config = dict(
    n_layer=8,
    d_model=384,
    n_head=4,
    n_kv_head=2,
    head_dim=96,
    d_mlp=1024,
    vocab_size=2674,
    activation='swiglu',
    norm='rmsnorm',
    norm_place='pre',
    norm_eps=1e-05,
    positions='rope',
    rope_base=10000.0,
    rope_fraction=1.0,
    qk_norm=False,
    attn_scale=0.102,
    bias='none',
    tie_embeddings=False,
    parallel_block=False,
    init='normal',
    init_std_qkv=0.024,
    init_std_o=0.0,
    init_std_up=0.024,
    init_std_down=0.0,
    optimizer='muon_variant',
    lr=0.00457,
    lr_mult_o=1.5,
    beta1=0.9,
    lr_head=0.00496,
    warmup_steps=200,
    schedule='wsd',
    decay_fraction=0.602,
    decay_shape='linear',
    final_lr_fraction=0.0,
    batch_tokens=[16384, 32768, 65536],
    seq_len=512,
    doc_mask=True,
    train_tokens=260100000,
    steps=6931,
    dataset='wikipedia_en',
)
MLP neurons of a small language model. Each row is named by its layer, matrix (gate and up: input weights) and neuron, and shows model dimensions 144-271. Each number is 128 + 32 x the weight over its row's rms, rounded and kept within 0 to 255. A neuron's up and down rows have the sign that makes its largest values positive.
After each neuron's rows, "fires on" lists the tokens most often at its 100 highest values on Wikipedia text that the model never trained on. A number after a token or word is its count.

L3.gate234 [ 89 174 118  66 136 219 114 139 126 152 178 148 101 145 190 142 153  84 115 139  52 164 160  53 101 143  97 112 102 119 110 166 161 147 151 158 133  92 103 144 169 170 161 139 164 125 142 164 142 169  95  87 147 121 130 148 130  95  90 148 111 144 176 156 177 132 121 158 134 215 150 155 148 155 106 150  97  78 124 159 157 135 129 109  98  98 123 154  73  90 103 138 121  91 114  81 103 112  91  98 101 142 119 139 136 122 162 139 139 141 116 136 143 126  93 106 112  53 187 108 174 150  79 114 132 120 217 153]
L3.up234 [130 142 200 124  99 193  92 129 200 152 174 167 121 118 116 120 107  50 103 139 130 100 121  73 116 125  67  94 111 120 145 198 183 150 183 179 172 140  71 101  87 133 177 115 139 143 168 172 197  82  79  79 121  86  98 141 144 101 105  94  99 187 141 131 115 138  95 135 150 123 164 143 116 120 149 165 144 152  89  87 180 173  88 116 160 132 164 152 143 132 115 122 113 116 141 109 153 151 121 169 111  96  93 144 126 108 109 104 105 120 148 170 134 132 188 121 112  94 165 175 168 124 118 126 105 111  99 146]
fires on: "en" 32, "T" 24, "N" 15, "t" 7, "V" 4, "et" 4

L3.gate305 [167 133 113  98  85 126 158 145 189  64 104 121 216 192 161  57 107 143  65  91 140 135 141  99 153 161 126 117 137 147 154 115 126 175 168  90 118 138 135 117  91 142 165  98 123 172 144 109  75 181 128 102 113 101 138 137 107 228 127  95 157 143 143  99  91  74 133  88 152 103 126  81 111 116 182 124 129 104 173  98  81 183 120 177 107 125 109 123  64 147 137 133 118 126 139 139 119 150 140 120 125 160 156 136  89 106 140 124 107 114 148 154  82 165 113 153 169  93  89  96 143 131 110 143 121 115 106 127]
L3.up305 [126 107  53 144 123  66  68 181 128 132 133  85 106 133  72 106 145 129 132 129  56 121  58 133 153 151 146 128 108 163 125 134 107 205  88 119 173 119 150 127 137 133 167 151 147  81 103 141 107 130 148 126 168 164 155 102 190  95 127 110 111 106 147 150 198 112 184 116  61 126 138 134 133 111  23  98  78  98 188 129 180 127 108  96  96 149 141 108 148 189  76 143 123 126 115 152  50 155 120 138 108 141 109  74 108  98 171 172 185 128 149 166 116 135 159 148  88 107 134 162  83 117 135 123 115 105 179 160]
fires on: " requ" 13, "us" 11, "-" 9, " hel" 7, "pec" 5, "an" 5

L3.gate587 [127 105 129  83 147 141 146 108 153 118 156 157 161  98 131 132 144 175 117 131 194 118 121 102 121  67 127 169 178  93 131 140  97  70  96 117 155 146 176 169 106 182 183 149 112 157 159 173  42 146 192 129 149  97 173 155 102 153  84 172 176 140 103  89 116 133 139 139 167 132  99  77 129 110 110  97 148 116  79 113 118  92  97 140 160 126 137 162 106  91 109 141  71 149 132 137 120 123 117 118 155 131 155 173 105 130 127 130 148  66 101 186 196  80 160  64 129 154 122  97  56 137 135 143 166  79 117 114]
L3.up587 [187  91 129 116 111 121  90  77 117 145  99  91 138 152 104 166 107 123 152 128 166 140 112 142 148 125 176 137 120  85 184  98 168 129  88  77 144  76 150 114 120 182 135  94  97 137 170 184  98 161 134  95 150 177 142 136  92 132 102 112 111 157 115 145 107 112 150 138 136 173 190 132  92  95  92  49 111 150 127  69 158 135 121 125 150 144  86 122 107  67  90 123  93 113 118 148 121 101 106 123 145 138 165 199 138 209 173 106  72 107 103  63 183 150 132 106 104 144 113 176 119  83  73 161 143 143 139 148]
fires on: " Se" 25, " For" 12, " led" 7, " lead" 7, " took" 6

L3.gate81 [148 140 141 142 146 113 118 170 129 137 122 127 144 117 123 150 157  96 133  49 161 105  92 120 119 121 130  61 129 120 108  97 159 133 139 124 153 123 118 101  75 132  98 112 142 170  60 126 114 140  83 118  56 121 141 127 177 104 100 114 186 110 159 133 115 110 143 115  89 182 124 147 100 131 145 145 118 150 136  94 129 146  95 155 112  86 134  97 155  80  88 135 126 125  82  97 107 133 182  36 152  96 138 114 103 187 114  99 108 167 116 140 162 111 102 119  98 133  98 167 161 153 156 142 192 168 136 138]
L3.up81 [120 168 148  94 119 150 159 123 113  69 104 126 130 101  79 126 180 110 142 120 172 116  86  99 146  99 134 161 105 126 135 141 150  83 112  96  99 118 192 112 155 129 127 111 121 181 161  72  89 123 138 106 159 159 158 127 126 175 108 140  99 135 105 102  99 110 124  72 166 197 127 134  88 154 187 146 141 122 168 134  72 121 143  99 132 142 123 157 126  99 148 140 146 147 100  65 150 107 110 136 137 192 137  77 117 230 161 114 102 147 128 114 126  83 176 181 140 133 157 127 111 116 153 100 107 117 144 105]
fires on: "is" 16, "i" 10, " species" 7, "us" 7, "ies" 7, "ia" 6

L3.gate293 [109  76 115  88 227 138  99 201 161 122  92 145 159 181 170 128 116 155 121 143 111  82  83 162 169 115 163 169 127  94  56 181  79 124  68 120 126 155 125 108 172  90  94 137 170 149  61  95 154 156  64 131 120 150 174 109 136  99 128  87 176 107 130 161 143 130 171 177 149 107 176 118 125 200 137 155 139 156 110 161 164 113  75 114 128 132 184 143  68  73 112 131 129 173 128 103  96 114 116 152 131 120  92 166 111 105 156  94 112 178 138 124  96 136 113 126 141 164 104 155 147 103 161  85  95 136  99  67]
L3.up293 [112 139 129 157 171 124 212  90 152  84 121 118 126  85 113 155  56 136 176 143  93 126 103 131 163  86 102 149 138 168 128 154 124  73  97 137 117 148 157 116 144 174 119  94  99 158 120 117 107 107 148 142 121 131 148 137  76 142  76  72 122 157 189 108 173 189 119 170 117 193 102 158 134 167 133 182 124  89 104 110 132 129 128 125 152  91 182 150 130  67 158 156 158 145 100 133 127 154 126 212 108 148 150  85 127 113 131  46 154 143 145  77 110 144 112 121 135 153 146 126 171 174  94 163 101  90 162 136]
fires on: " ind" 20, "t" 19, "th" 8, "ist" 6, "art" 6, "ind" 4

L3.gate214 [130 134  91 115 187 128 122 113  68 116 182  62  94 107  98 149 148 173 127 105  64 113 146  67 125 122 154 152  74 137  94 145 178  67 134 160 152 150 159 122  73 136 145 154 115 101 106  91 138  85  79  91 117 148 160 161  89 151 103 127 130 106 165  81 175 150 127 127 143 196 134 114  94 131 153 107 131 162 139 131 133 127 196  68 113  98 146 144 136 152  93 168 112  78 123 177 143 170 130 134 123 102 104 145 136 175 146 145 139 143 152 152 194 159 105 184  96 168 124 104 170 172  82 113  93  57 135 134]
L3.up214 [112 136 163 121 135 129 110 137 181 172  81 127 124  75  80 151  56 120  92 122 122  74 116 114  67 112  33 163 138 119  69 124 207 148 119 114  53 164 144 129 100 100  38 125 171 141 142 139 120 107  72 173 134 143 165  95 102 206 117 145 115 117 169 105  96  79 138 142 157 156 110 114 130  89 129 123 101 180 126 154  91 172 200 164 111 103 155 124 119 184  83 112 122 104 147 131 119 139  79 128  73 115 120 144 155 120 158 106 100 187  88  79 155 127 125 147 195 146 133 181 115 138  99 110  87 154 114 105]
fires on: " |\n\n" 38, ".\n\n" 24, " " 23, "20" 6

L3.gate326 [159 135 106 153 160 106 145 121  88 118 134 132 126 136 138 157 119 101 162 140 152 160 155 167 144 136 211 118  97 133 114 142 113 159 141 138 173 129 111 144 145 187  77  85 112  98 108  98 144 133 174 113 125 184 156 146 146  58  74 108 144 151 103 119 137 131 124 201  83  88 140 168 119 159  91 101 192 143 105 144 138 114 108 109 101 160 102  97  38  88 147 103 148 151 104 174 119 131 100 109 118 129 115  93  46  58  95 142 133 124 113 165 139 100 152 149  78 150 125 106 139 130 153 163  96 132 137 177]
L3.up326 [125  89 120  99 158 139 136  83 140 173 150  77  91 185 156 122 134 112 187  99  99  95 128 167 141  44 122 122 162 140 116 124 141  95  95 170 162 156 153 116 148 116 151 159 136 171 141  72 123  98  77  84 149 159 124 141 126  94 172  54  96 151 133 106 130 175 176 131 113 108 171 180 122 133 155  98 130 113 126 124 143  70 151 163 148 125 152  67 148 191 149 113 136  29 182 146  68 128 111 113 122 192 103 122 108 192 153 129 132 135 135 168  66 137 142 210 185 132 106 154 107 151 107 144 155 112 171 121]
fires on: "L" 37, "l" 31, "d" 16, "-d" 4, "-l" 4

L3.gate530 [145  94 147 141 123 124 155  90 146 135 163 140  96 145 100 132 132 109 163 107 137 181 134 137  98 136 151 138 129 151 171 128  95 102  94 116  88 103 136 150 154  83 108 138 174  74 154 144  97  74 150 115  92 118 107 150 136 132 102 154 124 160 139  80 123 175 157 141 102  60 117 122 186 209  72 116 126 172 102  96 157 104 144 152  26 159 105 131 101 135  64  93 182 134 153 109 143 171 122 117 131 117 100  74 125 117 184 111 179 148 182 126 140  81  98 118 139 195 141 135 105  97 130 144 117 155 150  76]
L3.up530 [165 119 129 101 110 149 145 116 139 171 158 102 141 131 103 126  92 135 130 105 111 156 116 176 105 175 120 172 101 115 166 155 125 149  72 166 194 141 172 147 121 123 105 109 132  57 102 159 110 126 137  95  81 173 128 154 102 138 145 192 106 137 156 166 111 181 192  99 188 139  89 148 117 109 119 112  55  99  89 136 142 165 126 137  67 158  69 127 152 163  26  89 121  64  85 113 114 143 102 157 114 117 122 143 149 158 105 114 149 122 158 157 106 108  45 150  92  87 139  92  89 151 139 116 180 166 174 128]
fires on: "U" 17, "á" 9, " U" 9, "A" 6, "io" 6, "ee" 6

L3.gate658 [143 136 148 138 142 121  92  96 118 119 112 122 101 132 141 118 129 129 115 120  99 112  99 125 102  85  66 120 160 122 162  78  53 143 120 150 131 118  78  99 109 181 165 166 119 140 168 120 133 140  46 110 176 143 160 148  72 131 183  44 134 146 153 115 100 158 108 118 170  98 154 172 141 124 179  40  85  91 135  80 144 123 116 130  62 173 109  77  79 106  95 106 177 100 190 164 111 131  73 126 137 130 182 137 127 165 116 117 190 143 145 139 118 112  96 119 156  70 146 183 155 169 161  91 187 114 195 114]
L3.up658 [115 139 117 110 178 120 118 112  57 147 123 108 160 111 226 117  56 129  95 106  67 155 145 127 123 141  98  88  79 127 177 133 107 151  65  98 137 131 158  83 138 133 109 124 105 140 148 105 100 157 143 136 158 110 139 156 126 130 128 104 131 146 113 121 121 108  96 117  99 157 168 160 180 138 135  65  95  98 136  98 157 141 132 186 108 115  92 112 152 113 156 169 140 138 128 123 154 155 168 148 151 138  98  68 132 193 135 151 125 115 140 108  99 189 174 120  74 115 169 182 104 141 180 111 159  92  84 147]
fires on: "ing" 33, " and" 19, "," 6, "d" 5

L3.gate102 [ 84 150 168 113 149 125 142 135 190  73 137 107 112 126 110 193 139 168 150 144 117 145 142 139 110 154 110  61 112 168 163 154 125  87 123 111 155 118 147 133 147 165 137 111 191 103 128  61 164 161 107 103 170 154  84 160 174 111 135 104 102 122 180  99 107 143 131 101 184 178 107 170  98 134  89 152 212  91  90 134  90 127 117 142 145 110 137 137 144 125  70  90 145  90 160 128 149 116 200 178 137  98 105  99  96 111 134 182 161 136 186  88 101  99 138 138 128 154 118  79 123 105 166 103  63 134 141 114]
L3.up102 [124 145 148 102 142  84 102 121 154 120 130 151 139  95 188 107 159 114  94 148 134 120 112 117 148 149 105 165 144  89 141  93  93 151 156 131 131 132 150 131 136 136 176 135 131 119 127  93 139 129 124 136 115 189 139 145 154 128 135 178 190 172 139 128 145 157 154 132 133  56 141 136 160 148 188 104 149  93  85 119 133 116 154 171 125 144 179 130 129 126 125 129 131 139 125 133 153 171  87 197 128  74 112 115 167 145  85 160  92 120 132 115 115 117  84 136 118 172  87 150 121 122 179 143  90 146 111 181]
fires on: " =\n\n" 42, " O" 10, " g" 9, " o" 8, " e" 7

L3.gate57 [105  93 174  87 149 191 129 109 135 105 142 125  97 128 136 149  87 183 108 171  98 163 170 110  86 189 157 129 106 106  64  94 133  87 145 106 149 137  84  83 108 192 111 203 178 130 105 122 123 127  87 118 143 134  97  97 104 114  91 191 106 111 104 109 146  88  86 119 161  93 164 103  81  95 125  84 134 162 148 145 176 150 164 133 151 120 143 156  88 101 173  53 110  90 144  85 184 128  98  85  82 104 107  88 118 119 128 124 122 129 123  89 151  65  83 132 133 114 112 166  94  42 125 135 132  63 140  80]
L3.up57 [144 151 122 115 128  90  90 130 142 110 151 112 102 135 155 107 150 130 108 110 152 176 108  76 108 140 168 177 120 114 173  92 195 109 126 164 121 110  94 148 116 194 155 166 126 168 136 123 132  91 115 186 189 142 134  86 100 116  94 135 128  39 185 126 173  87 104 153 148 116 101 160 133 101 137 125 143 166 129  88 166  77 127 104 140 127  48 212 109  90 192  99  62  80  97  31 188 131  75 128 102 165  92 125  97  69 122 195 157 194  82 109 103 105  98 141 108  98 144 152 126 141  65 127 166  93 116 141]
fires on: "ointed" 15, " as" 12, "ra" 10, "ed" 7, "atives" 6, "th" 5

L3.gate406 [120 147 103 161 158 130 125  90 126 135 145 105 125 122 107  59 155 123 124 101 168 125 140 130 123 151 152 148 118 116 176  95 153  96 146 127 162 164 126 175 118 115 164 113 147 157 100 137 114 152  75 173 164 154 121 178 112 118  88 136  78 158 166  91  40  93 131 144 159 122 141 102 161 159  81 142 138 135 129 167 177 121  81 171 129 126  86 113 141 122 147 169 176  68 115  84 163 136  70 120 122 163 131 112 161 148 122 109 138 132 167 140  85 107 128 161 216 171  92 122 125 109 104 116 171  76  94  47]
L3.up406 [ 97  82  77 111 169 141 145  99 119 128 164 121  95 139 112 183 143 130 167 160  91  71 144 196 109 141 147 134 120 161 168  97 159 121 113 169 115 157 146  93 133  83 198 145 102 166 159 140 155 192  89 148  98  92 188 151  84 125 141 130  81 120 159 105  74 121 150 115 119  86 123  79 121 190 137 142 142 103 121 133 155 109  83 111 116 185 187 103 107  89 102 194 123 142 135 154 140 169  87  97 118 107  75  92  99 179 116 116 166 145 151 129 130 108 128 153 108  99 118 174 146 123 164 100 134  97 129  72]
fires on: "out" 16, " report" 14, "x" 12, "qu" 11, " order" 10, " go" 9

L3.gate120 [142 144 109 164 159 115 106 147 108 109 151  77 107 100  75 125 108 105 153 103 178 107 145 159 185 159 151 176 144 145 102 160 126 160 127 116 159 135 153 117 154 148  95 140  64 110  91  98 152 139 178 196  99 122 137 129 139 156  55 110  64 166 107 128 161  97 149 140 141 124 135  80 115  57 162 151 141  77 167 102 114 160 130  99 179  78 162 141 150 112 140 115 131 128 130 172  83 159 103  90 136 133 152  97 112 141 125 198 126 139 140 114 107 120  84 158 161 128 104 164 134  85 131 165 102 158 168 184]
L3.up120 [136 175  69 156 117  87 168 165 117 140 125 115 129 147 116 117 144 109  99  80 154 130 107 165 164 108 170 178 119 129 143 162 191 152 151 164  67  64  75  44 168 152 124  80  90 117 120  66 131 124 118 160  87 107 108 141 102 143 104 109 135 133 170  94 110 123 148 214 149  77  83  96 159  74 107 131 111 146 158  51 109  95 166 126 130 109 148  71 169 141 162 166 121 161 145  93 137 129  92 157 120  97 130 138 117 162 116 137 116 132 101 127 136 165  91 131 165 112 124 162 142 119 131 139  97 102 155 119]
fires on: "." 22, "0" 15, "s" 8, " |" 7, "w" 7

L3.gate142 [146 109 103 211 115 101 128 129  73 109 148 123 116 110  78 110 142 100 143 112  98 135 122  50 117 150 163 150 127 147 152 105 152 134 150 132  92 152 109  99  73 114 103 126 154 103  92 132 134 158 126 128 105 124 133  73  88 146 115 156 137 122 140 115 191 106 160 188 135  94 142 117 160 103  91 181 117  52 137  92 147 139 119  66  88 140 133  54 113 110 104 163 113 180  54 163  87  94  85 147 148  93 109 173  77 141 121 133 144 114 145 125 131 149 140 115 135 140 112 184 150 138 165 175 115 146  96 136]
L3.up142 [152  72  79 178 124 122 103 184 138 150 148  97 134 146 117 137 108  50  63 143 100 112 164 129 108 161 112 127 105 151 176 114 141 141 169 152  97 189 130 131 132 178  83 175 114 144 122 157 115 143 170 219 138 150  87 127 116  92 142 115 134 148 122 155 173 100 128 166  98 117 121 113 159  90  96 132 129  90 119 129 156 122 128 104 104 175 148  41 168 186 101 125 116 206 115 164 106 128  78  90 145 138 110 148 127 190 128  79 107 159 184 129 149 137 105 125 153 136  68 108 140 148 153 127 144 114 134 154]
fires on: "===" 18, " new" 15, " non" 10, "20" 9, "==" 5, "," 5

L3.gate674 [115  89 125  50 119 156 142 103 135 160  90  66 142 137 139 180 103 123 184 135  76 168 120  93  75 105 142 138 171 128  92 122 130 133 136  79 172 134 136  86 148 152 100 169 115 128 125 130 140 133  98 175 139 144  50 126 168 120 131 179 204 200  78 157 111 151 127 137 170 163 143 164  91  93  75 106 133  80 118 141 133 115 139 165 123 105 123 100 119 137 137 109 143 148 135  95  83 119  71  69  70 161 117 191 148 103 103 144 135 128 120 115 105 127 129  65 184 129  89  86 165 174  95 144 108 136 163  58]
L3.up674 [112 106 117 125 189 142 173 169 130 138 144  67  91 108  95 118 107 124 129  74 131 163 141 103  81 172 159 115 218  76 135 149 130  83 189 158 121  98 150 145 152 103 122 130 113 109 149  89 199 146 127 137 119 113  61 131 195 129  98 189 175 140 148 134 160 126 102 114 138 223 172 145 101  90 106 121 141 107 118  85 126  90 101 170 128 126 153 194  54  93 140 121 180 116  87  89  94 143 115 106 103  81 107 158 139 144 105 113 104 144 167 152 143 183 121 107 163 104 140 119 131 157 109 132  86 172 199  93]
fires on: "w" 16, "en" 10, "ed" 8, "ched" 6, "t" 6, " First" 5

L3.gate339 [129 112 198 117 180 186 137 161 119 141 142 179 143 115 159 148 160 124 137  95 135 148 128 110 171 161 141 105  89  76  18  57  65 139 105 139 112 188  97  89 106 131 123 145 144 135 158  91 193 121 141 102 129  88 180 142 147 122  72  36 135  89 159 115 142  95 125 125 123 151  85 171 139 134  98 150 150 125  96 147 194 118 124 122 106  84  97 171  66  70 104 136 113 132 198 139 122 182 142 203 101 157 114 146 144 168 171 125 187 152 106  87  73  79 132 120  96  94 153 151 106 107 137  99  62 179 125  82]
L3.up339 [136 133  77 107 138 192 104 128 148  82 134 151  68 111 158 157 111 142  99  94 181 160  97  83  93 141 127 172 141 100 103 131 114 175 135 107 201  95 128 104 147 165  91 117 137  94 126 204 178 160 126 111 140  92  99 131 156 123 143  88 146 100 133 117 111 137 119 118 124 135  96 120 109 105 138 141 148  98  95 173 140 114 133 116 130 119 136 173 131 151  88 153 132  95 144 188 115 122  91 175  82 127 122 117 177 103 153 129 133 131 133  79 146 126  81 138 132 142  72 141  79 166 153  93 109 128 121  97]
fires on: "t" 53, "ent" 6, " cult" 6, "-" 6, "art" 4

L3.gate301 [114  47 145 203  93 164 161 193 118 150 148 119 123 122 108 197 137 147 142  71 162  88 173 139 139 119 100 115 140 156 156 125  89 140  82  77 140 187 146 132 155 164 155 124  96 197 132 132 143 160 103 103 133  94 182 151  94 116 108 138 145 179  97 112 166 114 119 150 171 155 153 142 125 150 156  71 168 129 108  83  73 216  86  78 179  94  70 129 119 141 154 127  70 118 124 151 130  77 153 112 115 119 145 117 129 142 128 123 189 107 178 119 146 144 142  56  86 131 161 154 129 175 153 152 201 124 156 105]
L3.up301 [131 124 167 131  99  77 139 179 157 101 118 125  78 100 137 164 153 122 155 119 162 131 148  88 187 137 146 142 142 126 144 145 137  93 146 148  97 127 159 161 120 138 168 139 143 168  86 133 118 135 121 160 155  96 171 127 170 143 115 193 129 125 134 171 177  81 152 170 127 115 143  84 178  96 100 163  99 100 126 145  93  90 160  95 110 113 147 192  45 188 167 122 178 143  87 150  78 125 130 113 145  71 120 102 105 109 186 132 100  64 124 126 132 100  95 104  96 121 146  94 173  93 129 108 165  88 118  53]
fires on: " pre" 28, "re" 14, "n" 12, " Pre" 10, " bre" 7, "em" 6

L3.gate1020 [141  77 121 144 160 163 131  80 110 141  89 127  81 103 126  74 148 158 113 113 101  73 114 159 183 132 122 140 176  96 140  87 128 135 168 135 103 132 164 146 131 140 120 156 120 137  94  87 109 160  48 162 114 134 125  95 100  90 202 101 100 134  96 151 117 119  69  91 123  49  99  94 178 144 185  79 152 106 120 175 122 106 146 117 147 155 163 145 111 141 174 149 141 137 106 146 144 131  93 152 153  99  91 151 140 120 138 166 155  68  98 195 153 121 149 127 147 134 124 118 173 133 160 181 176 106 129 143]
L3.up1020 [ 71 114 144 108 121 202 135 104 137 138  97  57  95  88 146 114 132 128 171  79  89 118 138  97 125 137  80 179 170 164 145  96 125  83 132 141 111 174 142 145 118 157 160 135 135 113  74 116  88 151 105 161  83 108 116 114 123 171 169  79 143 133 110 126 108 139 105  77 122 100  58 163 154  88 169  55 177 117 103 118 200 123 115 105 141 131 118 129 112 161 155 138 186 108 154 152 145 155 137 127 168 127  92 171 134 131 124 133 165 111 148 151 212 166 135 162 165  65 146 114 101 139 149 198 138 125  87 144]
fires on: " Q" 42, " man" 21, " Man" 20, " Sam" 4

L3.gate602 [166 165  98  97 140 102 109 141  94 128 120 106 130 110  74 103 125 147 149 144 146  77 134 138 212 167 149 174 135 179  98 119 183 147 114 122 135 120 159 147 137 125 151 110  87 111 141  66 143 146 162 122 100 146 130 105 107 156 109  94  88 163 127 130 153 148 137 157 103 135 137 195  80 195  79 134 200 146 140 109  22 112 102 163 173 146 162 130 113 108  85 106 153 139 161 157  68 121 123 112 156 157 132 223 153 146  95  38 191 132 134 161 123 144 146  99 137 160 146 115 125  87  88 146 159 148  91 148]
L3.up602 [150 132 123 133 124 133 118  72 102 127 164 177 185 193 114 179 140 131 162 106  53 121  93  77 143 178 168 128  74  98  63 152  41 138  97  95 148 120 133 182 101 131 125  80 105  93 147 109 140 115 167 164  80 127 136 105 135 109 161 143 133 110 131 121  67 105 108 117  84 121  71 114  87  92 110 169 137 162 159  99  89 129  99 166 140 171  77 180 167 136 119 115 153 157 124 180 167  70 143  93 125 126  99 148 138 106 138 128 103 127 135 131  57 194 142 162 140 130  85 110 142 157 142  64 159 184  69 120]
fires on: "g" 16, "ob" 13, "ric" 12, " leg" 11, "un" 9, " |" 5

L3.gate489 [157 125  96  80 150 133 185 131 123 152 127  80 152 232 135  93 122 153 169  99 127 140 105 109  91 155 152 140 119  69 143 108 142 132 104 177 107 141 168 115 126 104 112 126  98 163 116 102 168 117 126 103  55  85 117  69 119 134 129  84 174 135 137  89 180 145 142 115 121 122 135 147 112 143 142  96 164 127 156 133 170  83  86  92 102 111 118 116 171  92 118 132  91 122 208 142 140  96  59 113  70 109 195 112 145 201 121 117 116 150  78  78 128 103 121 123 113 128 162 118  93 125 120 116  93 165 117 179]
L3.up489 [148  94  90 131 163  63 145 142 164 121  71 181 172  54  91 109 121 133 202 160 165 149  96  95 138 133 132 225  69  80 111  85 110 131 154 129 139 132 140 122 165  78 107  70 147 157  91 124 130 185 124 127 110 134 113 168 155 133 147 134  44 111  43  98 112  58 179 111  58 140 103 144  77 110  92  86 119 136 123 138 118 112 141 133 121 121 155 141 215 104 128 159 160 122  93 126 146  99 133 118 151 126 139 106 191 199 155  80 103 188 185 106  78 135 123 100 117  98 120  84 122 178 111  67 116 142 110 105]
fires on: "is" 15, "uz" 13, "us" 11, "os" 8, "it" 8

L3.gate80 [150  68 148 162 105 130 150 109 146 170 131 177  85 137 144 170 140  96 168  80 150 118 124 145 148 137 145 172 130  94 121 104  93 123 146 122  37 199 120  86 129 172 134 136 180 117 130 104  88 130 210  97 160  57 151  96 149 101  79 176 183 171 107 161 131 142 147 166 130  70 140 118  93 140  67 162 157  89 146  86 143 154 140 118 130 133  89 133  97 193 119 130 120  85 129 130  81 102 124 117 134 154 174 106 140 153 176 149 192  83 103 116  83 119 166 123 120 115 149 133 170 145 143  89 138  93 151 179]
L3.up80 [138  88  63 135 136  89  56 129 116 136 131 169 136  83 145 112 143 101  88 100 109  74 120  89 116  99 124 115 115 162  99 137 118 169 133 171  66  92 168 131  73  25 113 105 139 175 141  94 142 112 129  81 179 137 136 105 125 100 154 155 148 180 148 121  96 110 163 195 123 152 192 131 148 108 107 116 149 144 108 101 132 111 128  90 141 114 145 116 205 124 156  77  89 161 114 166 146 170 166 175 168 145 126 122 129 136 169 111 113 115 127 176 130 133 117 100  94  97 141 144 179 126 184  97 163  85 131  90]
fires on: "," 42, "n" 15, "d" 8

L3.gate925 [176 123 153 155 160  96 232  90 109 131 163 188 120 138 130 132 135 137 114 134 101 146 149 128 177  85 157 129 119 112 168  74 115  83 127 120  76 114 153 101 124 151 154 147 110  83 131  73 182 139 146  94  87 196 133 110 149  85  76 105 162 143  72 110 121 174  69 138  57  70 100 152 108 164 120 160 158 141 109 136 144 107 116 117 123 129  85 150  97 210 140 187 101  92 121 122 181 132 160 107 109 167 165  41 106  97 120 137 173  53 108 141 136 187  99  75 129 149 165 105 156  94 177 207  71 119 160 175]
L3.up925 [112 131 150 122 121 162 174  70  74 129 120 143  99 131 131 108  96 116 118 189  90 156 123 108 148 121 126 148 106 118 138 155 117  97 120 122 101 153 105  97 110 130 162 154 117  95 107  97 115 157 143 168  65 102 148 132 163  80 110  95 124 135  87 209 120 142 121 115 128  97  99 135 126 151 143 129 121 142  95 118 121  91 100  80 109 102 123 150 135 106 179 188 145 105 137 165 121 136 108 127 124 124 107  96  95  98 130 125  90  95  60 121 121 120  38 159 162  96 143 138 123 134 160 124  91  97  95 150]
fires on: "l" 29, "ro" 12, "ack" 11, "ore" 5, "d" 5

L3.gate218 [106 124 112 118 123 130 171  89 138 135 101 160 114 127 123 119 152 116 113 129 110 111 102 145  97 150 133  85 110  91  88 121 180 120 175 106  90  80 143 104 104 139  87 161 140 117 187 134 124 140 100  99 165 110 119  93 111 124 112  95 108 114 127 107 152 123  96 124  81  51 117 136 139 172  82 159 131  78  77 119 114 145 102 170 149 125 143 131 119  90 110  93 101 166 135 119  84 112 144 214 129 122 125  69 118 174 105  89 187 107 140 127 143 128  99 101  97 176 154 226 163 166 108 118 163 111 196  77]
L3.up218 [137 165 117 141 105 128 118 101 134 126 113 130 123 133 118 148 208 198 139 185 148 162  70 146 157 114  89 165 152 147 120 116 102 146 120 131 119 104 164 128 189 162 146 192 138 101 119 152 102 154  97 127 153 143 194 137  97  99 141  85 157 149 163 156 115  90 167 123 144 177 132 109  68  97 138 171 163 159 104 154 137 139 111 126  81 140 164 137 152  96 105 158  94 111  95 159 108 141  65 150 140 117 179 121  70 155  76 123  51  88  55  73 140 163 150 196 155 108 135 133 112 172 161 116 160 162 152  87]
fires on: "im" 27, " (" 14, "ev" 10, "al" 5, "press" 5, "ick" 4

L3.gate348 [153 101 118 144 126 173  57 140 118  84 168 121 100  97  65 118  88 192 130 166 122 160 155 153  49  52  88  77 118 218 182 100 102 179 105  65 129 140 145 131 138 106  93 137 182 164 185 143  97  76 135 171 131 101 150 103  98 148 157 123 129 165  98 103 110 137 140 125 135 149 126 125  98 103 134 138 110 127 151 154 127 117 123 110 127 137  99 159 142 100 103 139 113 166 109 100  86 150 161 153 153 138 142 159 170 191  86 106 115 120 102 115  97 147 104 113 134 141 175 138 135 131 150 119 149 186 135 143]
L3.up348 [164 181 204 135 136 140  93  89 164 105 181 120  82  94  88 172 178  51 181 181 162 152 105 138 109 152 150 171 106  98 106 150 148 142 214 159 151 113 142 119 108 194 175 152 141 128 158 170 135 131 139 143 127 181 162 164 150 172 108 101 146 185 178 122 140 126 190 142 105  91  55 163 168 126 130 124 142 152 138 137 145 159 133 144  82 121 141 130 123 137 161 162 120 224 154  93 163 180 149 142 148 112 152 123  51 134 117 171 153  89 131 151 112 165 130 190 160  85 132 102 118 222 135 141 140 127  81 179]
fires on: "est" 27, "ast" 14, "out" 10, "all" 9, "ater" 7, "ross" 6

L3.gate55 [148 191 125 109 111 140  99  66 153 159 138 131 111 134 135  53  90  60  96 150 147 138 188 142 177 107 130 122 160  87 158 100 106 111 155 109 117  84 136 112 128  95 120 117 127 113 118 105 169 110 164  94 109 116 162 116  80 115 149  92 134 146 119 123 138 103 204 116 122 150 114 111 150 125 182 123 138 192 180 165 147 176 163 145 100 184  85 124  76 131 133 129 162 138 203 149 100  99 147  95 129 112 136  94 123 123 161  86 136 104 112 194 143 102  78 173 119 118 169 183  74 166 116 130 148 161 133  73]
L3.up55 [161 103  96 110 114 128  86 155 153 120 129  72 149 120 152 103 118 114 143 108  99 150 147 120 134  73 115  78 124 115  85  98 149 140 133 150 106  92 112 118 120 131 166 166  64 168 180 168 119 135 130 140 150 150 153 164 113  99 128  97 132 116 136 186  92 125 155 159  88 162 139 162 162 130 171 171 163 116 126 132 113 107 104 164 168  91  86 149 107 164 170 116 101 134  88 148 123 175 136 112 178 212 160  89 135 143 170 143  16 133 127 144 152 161  79 106  90  91 150 149 146 162 124 114  85 154 129 156]
fires on: "ad" 25, "is" 9, "ion" 7, "ike" 4, "ed" 4, "al" 4